Part of a small language model's weights.
Training: 507M tokens, 3871 steps.
MLP neurons of a small language model. Each row is named by its layer, matrix (down: output weights) and neuron, and shows model dimensions 0-95. Each number is 128 + 24 x the weight over its row's rms, rounded and kept within 0 to 255.
After each neuron's rows, "raises" lists the tokens whose logits its output raises most directly, leaving later layers aside.

L2.down678 [152 101 155 102 146 137 117  98 101 154 124  73 150 118 162 121 126 112  60 133 137 108 144 102 151 152 115  82 133 181 150  98 111  98  64 138  91 112 150 123 123 129 146 109 144 147 122 127 125 148 175 113 121 118 172 113 126 140 126 136 144 166 166  98 144 111 109 103 103 129 128 146 195  77 144 119 156 118 117 136 113  91  73  94 153 106 109 148 119 116  96 159 145 141 130 155]
raises: "op", "ova", "ow", "grad", "ops"

L9.down159 [142 118  95 114 107 133 103 135 151 153 115  86 139 155 140 106 124 126 133 141 127 138 114 170 119 135  58 141 101 162 171  93  89 129 124 147 134 116 109 145 132 145 120 144 101 144 128 131 112  91  79 125 118 107  96 155 163 121 148 138 120 119 112 130 166 114  96 150 118 167 128 102  98 167 149 154  91 102 125 108 116 127 111 137  95 151 126 126 143 172 103 113 109 122 106 101]
raises: "ead", "iving", "ures", "ess", "ible"

L12.down303 [ 93 126  78 104 134 122  98 188  92 127 124 117 127 142 202 125  89 133 131  83 103 126 114  89 129 107 147 204 111 120  88 142 173  90 125 107 116 102 122 125 127 135 146  90 127 126  58 145 115 137 135 126 108 162 130 128 131 115 110 151 140 102 159 148 151 141 110 136 159 142 130 159 128 112 130 131 129 133 104 131 123 158 124 174 175 144 128  93 144 148 136 134 133 116 135 149]
raises: "les", "le", "ler", "lem", "led"

L2.down677 [115 123  96 172 122 141 114 145 134 131 132 141 161 101 178 126 127 129 133 113 110  97 144  75 104 128 143  91  72 157 142 104 162 161 123 158 161 132 137 157 153 121 115 141 151 133 122 187 146 106 140 145 123  94 124 116 107 122 112 121 142 122 137 133 164 133 100 147 133 101 123 141 158 103 173 127 133 154  94 146 131 104 131 122 142 101 141 119  92 147 105  82 125 132 133 102]
raises: "val", "y", "en", "w", "ens"

L11.down192 [131 144 173 163 101 134 143 114 120 113 143 139 143 117 131 125 117 151  91 123  92 101 138 133 139 143 141 136 133 171 147 136 116  94 142 159 112 111 169 126 111 102 110 145 122  88 143  90 117 116 132 157 125 122 119 102 119  80 169 187 146  95 137 113 110 139 120 151 123  82 168 103 114 142 177 132 113 156 105 122  81 121 146 116 148 154 132 103 162 128 101 134 147  93 145 123]
raises: "ality", "aries", "als", "ary", "ments"

L5.down756 [128 116 130 103 141 155 116  88 154 109 125 132 120 165 172 157 113  90 139 120 158 132 135 122 121 149 142 131  84  95  83 110 139 160  96 140 105 123  91 137 152 142 122 157 112 122 135 101 146 143 158 115 134 131 154 140 110 101 117  88 122 133 137 150 123 113 184 130 149 161 131 161 132 107 144 117 144 137  93 160 138  59 149 111 150 117  90 159 161 139 107 165 100 131 130 129]
raises: "quer", "water", "care", "cycl", "burn"

L4.down62 [126 121 103 155 125 125 117 170 131 132 115 139 162 144  91  92 130 133 159 102  87 105 157 137 123 127 164 103  98 124  83 178 110 148  97 137 164 134 148 109 136 176 113 104 134 143  98 119 118 124 110  81 127 122 144 154  97 157 118 134 145 124 133  97 138 153 109 164 155 128 151 168 126 127 130 134 122  83 152 121 128 110 117 100 118 150 127 114 157 141 107  77 107  81 124  89]
raises: "ary", "aries", "aria", "erc", "eral"

L12.down374 [153 149 134 174 100 123 102 144 141 126 135 127 149 125 153  99 145 123 143 107 124 112 137 164 125 131 160 125 103 115 113 131 133 161 117 136 108 107  98 130 149  96  98 117 137 157 133 124  86  84  99 118 157 139 115 149  85  79 134 217  82 109  98  91 134 171 139 140 128 167 116 147 122 171 137 159 109 151  94 163 141 116 174 149 181 105 150 137 131 129 133 160 132 102  91 160]
raises: "aries", "ary", "tain", "ates", "ening"

L3.down270 [156 139 154 107  77  92 146 150 134 126 106 122 150 116 139 120 147  94 118  94 123 150 132 133 144 124 122 100 133 108 135 150 140 121 142 150 134 137 144 181 163 103 102 128 132 146 115 133 158 135 127 135 120 134 108 141 141 146 131  98 128 107 143 133 121 132 115 112 148 127 178 141 145 134 137 134 116 131  79 143 142 107 142 157 108 114 168 161 146 122 142 135 119 135  99 126]
raises: "ls", "ary", "aries", "isation", "ization"

L11.down442 [108 142 142 154 142 121 161 151 144 101 189 119 102 122 101 126 145  98 111 144 149 135 128 121 115 120 110 129 158 163 167 113 161 127 120 123  97 103 109 158  80  90  97 105 133 152 133  72 122 130 131 159 126 162 173 133 119 129 125 126 128 139 147 100 136 136 139 109 136 118 145  96 133 127 160 122 139 116 105 120 120 133 123 111 130 168 117  87 157 145 129 127 128 127 115 137]
raises: "icate", "ed", "ion", "ions", "it"

L12.down654 [ 86 100 129 109 153 126 146 158 125 123 148 149 103  99 129 134 149 124  96 137  83 110 146  59  88 136 162 145 112 125 150 161  96 132 104 125 117  92 140 120 160 140 111 144 119 121  89 138 105 137 152 109 122 112  87 150 107  91 110 107 145 106 148 153 148 131  91 140 124 138 122 153 146 150 172 119 151  88 127 166 111 138 149 140 138 120  93  88 151 123 159 115 144 127 128 148]
raises: "ling", "lem", "le", "lis", "ti"

L12.down517 [124 132 112 168 106 125  94  94 150 140 172 114 127 160 139 130 120 148 113 133 152 107  93 126  82 144 181 121 117 131 118  94 133 106 114 169 113 132 129 177  97 138 102 120 128 160 121 110  77 156 128 177 139 162  72 124 114  96  98 137 154 136 126  83 127 125 118 140 158 115 105 150 160 137 127 102 112 132 152 106 107  91 127 130 110 158 130 149 148 116 108  90  86 124  72 143]
raises: "ature", "als", "ality", "al", "atory"

L3.down657 [ 97 134 102 129 195 111  90 151 137  91 103  92  88 144 148 104 155 119 111 152 125 163 135 129 150 166 127 148 131 144 138 133 146 120 142 150 103 119 111 109 139 120 122 142 127 138 141 103 125 130 139 108  87 130  68 132 150  99 155 101  94 100 126 150 138 112 154 100 107 113 129 143 113 134 142 131  98 133 122 117 201 148 121  86 146 158 163 111 137  88  83 137 145 217 114 160]
raises: "ured", "ures", "als", "uring", "ains"

L4.down280 [ 93 126 131  95 115  94 131 115 174  77 160  79 153  73 136 125 113 135 110 113 122 145 115 153  98 139 117 124 125 132 111 142 128 109  78 144 113 167 120 127 132 102  99 124 136 146  97 135 141  91 127 106 129 126 109 124 122 139 124 132 128 139 101  95  83 123  83 139 136 154 109 169 116 146 159 106 123 110 157  89 156 145 147 108 144 113 167 113 104 144 162  70 109 107 123 140]
raises: "ories", "ory", "ification", "ors", "oir"

L9.down116 [100 123 113  90 166  94 114  98  99 144 137 148 152 148 121 141 134 146 118 111  94 116 173 146 134 175 109 133 153 128 136 160  92  99 104 131 126 101  73 161 109 133 115 100  80 153 171 137 150 129 123 139 151 138 127  98 142 154 100 156 125 151 139 162 150  90 106 145 105 141 132 140 142 156 133 112 125 174 104 140 113  99 120 141  90 137  90 154 116 141 151 109  91 139 119 166]
raises: "wards", "ward", "bon", "view", "ss"

L11.down69 [114 131 125 154 124 118 105 157 146 139 123  91 134 156 120 115 104 113 135 102 120 159 116 120 128 154 138 130 142 127 154  98  85  87 113 148 143 132 151 119 119 156 116 143 116 148 127 163 115 142 103 155 133 120 160 135 136  89 133 120 136 142 145 105  82 176 145 138 130 125 146 115 164 166 167 156 101 142 171  80 159 177 140 171 181 153 104 137 124 161  93 126 109 105 134 172]
raises: "ion", "ions", "see", "s", "se"